Part of a small language model's weights.
Size: 15 layers, 2 heads of 128, vocabulary 2048.
MLP neurons of a small language model. Each row is named by its layer, matrix (gate and up: input weights) and neuron, and shows model dimensions 32-127. Each number is 128 + 32 x the weight over its row's rms, rounded and kept within 0 to 255. Numbers have three digits each. A neuron's up and down rows have the sign that makes its largest values positive.
Before each neuron's rows, "fires in" lists the words (lower case) most often at its 100 highest values on Wikipedia text that the model never trained on; "fires after" lists the tokens most often just before its 100 highest values on Wikipedia text that the model never trained on. A number after a token or word is its count.

fires in: "which" 88, "who" 10
fires after: "," 48, " in" 8, " of" 4
L3.gate58:140151169113135143113148081139069190156088140083115115122077095157142106100122147124163083130124112094068123102109144072115114119102119125174158118162150164132165133126099147121188107157119160111163161068115181099127150119132139222073118096102097129145057097108104136125094124125197138121
L3.up58:143153162176150165132100104155091140124139107156093118104127122126183068165162097163170111156103077112139166100108182105134102153142130086184184152205178099125137147166112106172178135142108130160091142139106141082116099150102147123103135108174060133147172108109079166183142132187153197116

fires in: "second" 13, "title" 10, "medal" 9, "medalist" 8, "final" 7, "large" 6
fires after: " the" 21, " a" 11, "ver" 8, "ze" 6, " The" 4
L2.gate413:138141096146149094134105085106088111110090122164058132062135116148138134157129109138179186136087128167129105165064104143119117103121107114115177110066153098118124159104139096109109100121109137129142140108129193094113147100121147189163106195163173114127153157078133122198116107070145168142
L2.up413:153139140167155143094155112114118113142143116104111113132216140098079122158148137098111171112090123189041091157088151165181088177132165117169150103118145104170154129073135098184093121116124090131132139102151129116107109013174147139147119184113146075133141171115147174152119099176166102143

fires in: "a" 34, "appointed" 16, "the" 15, "an" 12, "s" 4, "and" 4
fires after: " was" 26, " as" 16, " is" 11, "point" 9
L11.gate155:101202167157142132140126135098173194170154180146134133145151094131154126141176136092131121148131144163145116182138163114188148149123101121134136162144104149129135190150096134134170074151073166150092139109164150172083147111208162113078159205182151102073123166117165084119166119151070066155
L11.up155:113097169118160078113117155119096137133128151112088130120129147131183107163163087151144145133139102155132046134174124109107088097066109166163108150043142121096111167138163128155071134126095128121138101070134118182088104082093082084144092141131148158025097169156135165140130111082106117075

fires in: "won" 16, "served" 15, "rank" 7, "vessels" 7, "ran" 6
fires after: " " 58, " and" 6, " he" 4, "," 4
L2.gate224:108128096128126111175112135153073142183085120153102104133158128140157177184125155196156129171122177163148083153176062110210122164094106119106154111108136118163144121106136153111109141077122109144201155138097126145151142101115155143151147133130156173081126107078120117115169183119102127092
L2.up224:124139155129050131104083127183122125148080171069155168173133119094106168144107139140143153133139126150145137157196097117165090124156188119111147190096121116099114173121153167148067149115167096147087177067129127167080108147202042144113112085090169148100154102141103186063129148213111088110

fires in: "an" 50, "www" 6, "any" 4, "a" 4, "analysis" 4
fires after: "," 16, " is" 14, " was" 6, "A" 6, "w" 5, " and" 5
L11.gate42:159140173111168098087101114151103191151073131109093161154144132119074116093191129065137064103128159102145154106102081100112137090145130071201101126122193170118134118141139163115153133103090151086175094137106187162169113119095156124139122108128187116074135153135073095184153096118182046097
L11.up42:111171145137117067155121079132117142095113125121153171089078137207159155153110092082160125164089072117207067160132109105117097073122102119160133133171122139163115153163157131127134162130132162114159131074112137108136160168152131139153138149125111079104111123109108137132120090087134127122

fires in: "fw" 16, "wwe" 12, "hun" 10, "hbo" 6, "sco" 5, "practice" 5
fires after: " F" 16, "U" 14, " W" 10, "W" 7, "L" 6, "B" 6
L4.gate83:156126159079133091149181112144151177080117176129133143156153087177113095133119166153102118070129144165063098122088149094118164176197115105116145168117097105141196087181131169130117100182145113094140090072176116123065150098128098143089125119127173130131118052133120131073143149115123110083
L4.up83:150142118114164131212136122108170107184079170122130152100133137141118099138117065145142124107103157154146139126145131087117106180107169146128100101098134147111107123096138098141144156169204106125109115143110093122094153102120107170136101115147125103112115088126134160137164145088105071130

fires in: "team" 18, "star" 10, "may" 8, "championship" 7, "season" 6, "studio" 5
fires after: " |" 19, " St" 14, "|" 8, " st" 5, " in" 4, "ing" 4
L4.gate208:127153144096084079163149109099156146142104166149131092070138176118114160141082127162189136158172089175076170083159175059150100077181139114088148114074117138161128101131106151187118143102134089141191110102156152157119148137141050155158150173106189106172130159132150117148101155111097103128
L4.up208:136149176183099144188120157124178194154109137117143100124174171125066137150144173145196103108167140204082116104135103079177176156137134065098125125089097144163101154088121145135132116137161125127169091157162135120194097143152117165170125143114145122133124128114139166072116147127138166125

fires in: "the" 93
fires after: "\n" 66, " \"" 9, "." 6, "“" 4
L3.gate238:054131155114146098153150179098140089131155075135065119111091158079141097128155160126118166106150112067104171126094158102165169142165163096154083093115128120140195108141136140170110104077070127129122085173126104180093139068061172093105078114097149049145139094144160105145123146177077134064
L3.up238:105124135115096089124115137075094104171154082131048163131097073101186159133078151142146183144135133130216140143096136076156104189138167138139128117163108115135120107154107096184133075068095113133111162160090167133092122078155133125124116143156163088093124156112139091164126165111098119110

fires in: "they" 59, "often" 13, "these" 9
fires after: " the" 47, " The" 20, " of" 13
L6.gate101:113154079152156128182126127143112137091056130120151147139129161141144120138066148126114147082097142118126217113114141090139170202139068120158134110136110152108093157102133134132123121123132133121121135067086127101123143081094159137164126136097156059108159197191107103113096126094104152126
L6.up101:172142089138148154139152134124156040184102128130076089135127116144114164114090111122131136163184126137097121170171077115146142175155119194130131121089146170149144084210070127090128093136140137186088088125133095102168155116076134184119089174168112144201137122141131095089146091108126153113

fires in: "such" 36, "through" 13, "known" 7, "between" 6, "throughout" 4
fires after: "s" 20, " Th" 13, "th" 12, "," 10, "ed" 5, "re" 5
L4.gate162:145133147130089164107135141163141042138122103105066103104083110192151146138092104079146160105115185095112185105173136074157112095135117134094156173167094108093154112083097153136150138100123099167098111090117191077161140131109211174195093103084170135125171144150140142109053146113175119076
L4.up162:141075111177097141124110081187151102131130081131108104110115193139140119126172143107138142090164107158074141115100149113112145070186120154109183156160124118161087099172122055115198146107121118103138153097201163141072135152149168125138117145112142096162144119130169093114133152087154151147

fires in: "tour" 50, "men" 10, "oregon" 4, "website" 4
fires after: " T" 54, " M" 11, " O" 10, "on" 4, "s" 4
L6.gate565:139113118056120109112106182139133155182150094094099134156097163128111192111154114121145113155090146151081156040130103136157155127120115134192212116163112116169145168129131160091159072130126097156139102127096138089128074102146105116098153133165128111138096115085155118172097137128132125150
L6.up565:100172119118112075128147178129103175136150138127079040170155172107161112123158140086167132096109145141087065108160184114134193150143143127134118145111188138170167158192121109148180147106097120128150106155100144103138142117147127165101201138154123127166102126096035075114077157129100158115

fires in: "there" 26, "what" 10, "no" 7, "it" 5, "this" 4
fires after: " the" 17, "th" 11, " The" 8, " W" 7, "The" 4, "ha" 4
L11.gate540:093160142160127106186119081119119131096066130111046189103099085177082119118128130136201111157184141173106129118108098117169145184219186157112121112118152128155125147078166178111166139125166085129125138123141130144137120093103127158141089136104098123137111075144152145100091146142142124113
L11.up540:033112088147117144148123080095143155108113162131063140199177104186140119106148157175130126120164104151179164113167135181098120157165173116140085140180111145136151142133107149145201114119150124178125163140060125154101201078106160177142060064147164145075150124196105164126102143101149173146

fires in: "gotha" 28, "go" 21, "got" 7, "gosport" 7, "goin" 6, "government" 6
fires after: "-" 35, "a" 14, " " 12, " |" 7, "ve" 6, " It" 6
L3.gate129:182116101115143142128133078128178092099137116089057130147133092155105098111120139160120104139172137167094109140136151149116081169162132140073129159138120140162122168127128166129133136133121144132112132131101109161114192147133095174161079090090163108120092161068096145151100152110088085114
L3.up129:188081121120080107088103103157165067139112152126062120152133122136072083089118180156163104175111107204142133143140095145138093090120105182092125136094118166123171152119116155165090142087164138117118174187123103083088111114154089092164075121135153083105107141162136146112157117123162122147

fires in: "the" 66, "team" 13
fires after: "\n" 30, "|" 12, "." 10, " \"" 8, " |" 8, ":" 4
L3.gate532:146078174127179105135128082164138120141159159065121102090154136104149192137094047126085132075100060125089137080115172128182190133149133139104157136119082123174097121111123153108099158120114154106136147133063158180099091136190108081067077130150165064168072118125126107130079191144112129098
L3.up532:072126145097079082117127105154159107127125042139144159109149111146141117145174068144126123151138143075061171092072165102140108152091170106067150179135146165145156106082121120131130114100091109144156096093088135185192112121116079083095128095127127067144138092092107139208150119142122161108

fires in: "new" 29, "the" 26, "royal" 7, "international" 7, "newly" 7, "great" 6
fires after: " the" 25, "." 13, " a" 8, "\n" 6, " Born" 4
L2.gate296:100119191123125122147120102111155133136125096131066193119091078125129124178152102140088074130102111146133122215168098181179090133131102124120154072179110109107146074133186123153087135128101141122162178087152124148122096140122115087130115133089172108120068138127227121142119106105091193155
L2.up296:128199128133157128124099112197112135172116106145106173130117057125109136117150106192114113145114137122134131085121137130179146132113058185126114107168106082099137095145115129136088137102101122145158102150127077138163151123173155119155152120102179066132146172128114127178191086129080148140

fires in: "2011" 16, "2014" 14, "2010" 12, "2008" 12, "2013" 11
fires after: "," 13, " in" 12, "our" 11, " November" 7, "|" 6, " April" 5
L3.gate283:114126174171066118072102138103073108148072130148100172113109138101130114117131068087147174157093142118103079154127210096101136142113157131149135147128121151097138122137126168109087116136147123137124135131113174164105099134136120078098100154114146155115155123192128096076087123175154121105
L3.up283:130133099088116149141085068119130154181089065133162129114100149089143073135142115138123155069109117115136172113108142198145115078060094149139192109063125161124131111149119100113121119162116146121145104112132056148175207113116098118110132181170100101151193094179109164149101076191078135189

fires in: "gotha" 28, "go" 15, "gosport" 8, "got" 7, "government" 7
fires after: "-" 37, "a" 14, " It" 6, "ve" 6, " the" 6, " F" 6
L2.gate101:187158117112127039115116069144173089109103116151078108119168191115133118090131145147100144133138143097134072151196102130085184195150155129145138125086128154148166171026112114152144163123121079125150158115146128154119190125129072139128131118121105137126108099153064140108163152133123094154
L2.up101:122112106147129170117121092092119071162057140145074150129099090158163110120169150188110153146126124129139140177184120120107098109157111168096137100131089060118126192138164144152113149137180159106083122112115153067110165129088059139108071075167158123125119134071127166088162177078156117111

fires in: "side" 20, "inside" 13, "saying" 5, "alongside" 4, "decision" 4, "professional" 4
fires after: "s" 100
L4.gate293:194151102092150174112170161116094145085149181118096013100120156124108162122165121167110154151117133051145136095094072111126176090090135053041182124142127108118091116150095147147132091130138156137166140076098117091119127057082101141139090136147147122150160147118126134121072143071105180151
L4.up293:092112174085100151075082128171140099096123092139201120187163116136093112130114152153197142112161174100165109114195109151153139162103113168123120149130142096074153180097105097136078153124120125102134152092139144147088108133170088124105148109076172156154183121065089130135057103084135110100

fires in: "a" 59, "associated" 7, "texas" 5
fires after: " as" 43, "s" 11, "ex" 5, " was" 4
L8.gate313:188153156157089117142117127117111074116102196108160095171087136046062098148076142111095116164098136088136136175142136120106183133141146131111142165093120143132136128142152116143117143154124110121083122120171104171140075136112162092102095137146138096097103149091128102123081116108085138090
L8.up313:076070158213112175133109072091136074085113156170132080116098169121122085130082115149136085089069107222122119095160179121161188155085144122114120120093176128071133133081125137112142108166157123134141144125122106154109108155139128104139111157132076068140072137084165114176102106145117103112

fires in: "they" 43, "who" 13, "that" 6, "people" 4
fires after: " the" 33, "s" 15, " The" 12, "r" 5
L11.gate158:114095051178219166166121135071144121116088082166070175082143116132139123144147139088158134170125109143094161130143156166104131165129120110119134183134092193123094082159147156152152134082154157125145172140111144118126138133112111133079121181185117097110107108091109174169131130135161139076
L11.up158:109107089143113132194126143135145132101091108164098108112154114051179147125125136096181133172127106122126057161133171123106176157161151153137110124141150166104153187151065095161185129150135064136106124137106120106123116192135111126097148148145115092144195092049094110185164126186085124167

fires in: "such" 25, "wrote" 11, "few" 11, "notes" 9
fires after: " " 51, "s" 12, "," 7
L2.gate304:089167143155085076146089110125130163128120097144136161140140077108129103159147134140083088115148162112146141110120169130160156166164135079104168181099140104175054141113136107223135169147106138118099171104138175198114172081086135129143122138121118137137133077123128096079112069180143162095
L2.up304:097090176146107076127121102160166069105127173134128139105121074128168116116156112141153151106120201152158120099133187098174155124108097123100136128106060132164073112132118099138163134136151136104151162117149153137119073166146130166159117110113149129114177111181177135119147180143105114148

fires in: "also" 31, "by" 20, "guitar" 4
fires after: " " 28, "ed" 21, "," 7, " He" 6, " he" 4, "-" 4
L2.gate344:097106157118117149118105160147110172130113084088078094093147129118157176147162092158138127140138112130172087195179143121148122156128126142051147074094100142169131089161139118121121104121140097162150137142173150116124044136127100135123212171130088150132132120099156128192137093126085126185
L2.up344:098113144118104087108139169100084102165104087137143127110044072059088088098127118133131164149107128137114147090126099162125158085168175143091125175086155150161128148123175120127178152127128149104119151119162087166123141125102142152164099116079133117109123121105173103126092105179124124122

fires in: "such" 36, "including" 19, "like" 12, "various" 7
fires after: "," 28, "s" 25, " the" 4, " in" 4
L2.gate454:173159124105152159144146070152144172138081080095116144086140182146119046131114120112085113163106077128083109162147147061137091136158150114113103122133178136120170125096087080145155160150124142125086156076167124151168118150089103180132143137094149070081172088111121136209133140093158108135
L2.up454:139085120177076179132097155129119162090101139083162128156096093152117085126138067132187123120122125179104141112163112110146140067136132158060161076138115096148112100155126130186136120124109085140087118144105109119154109146167090071107138162128176164110111095140161140100120121150124123075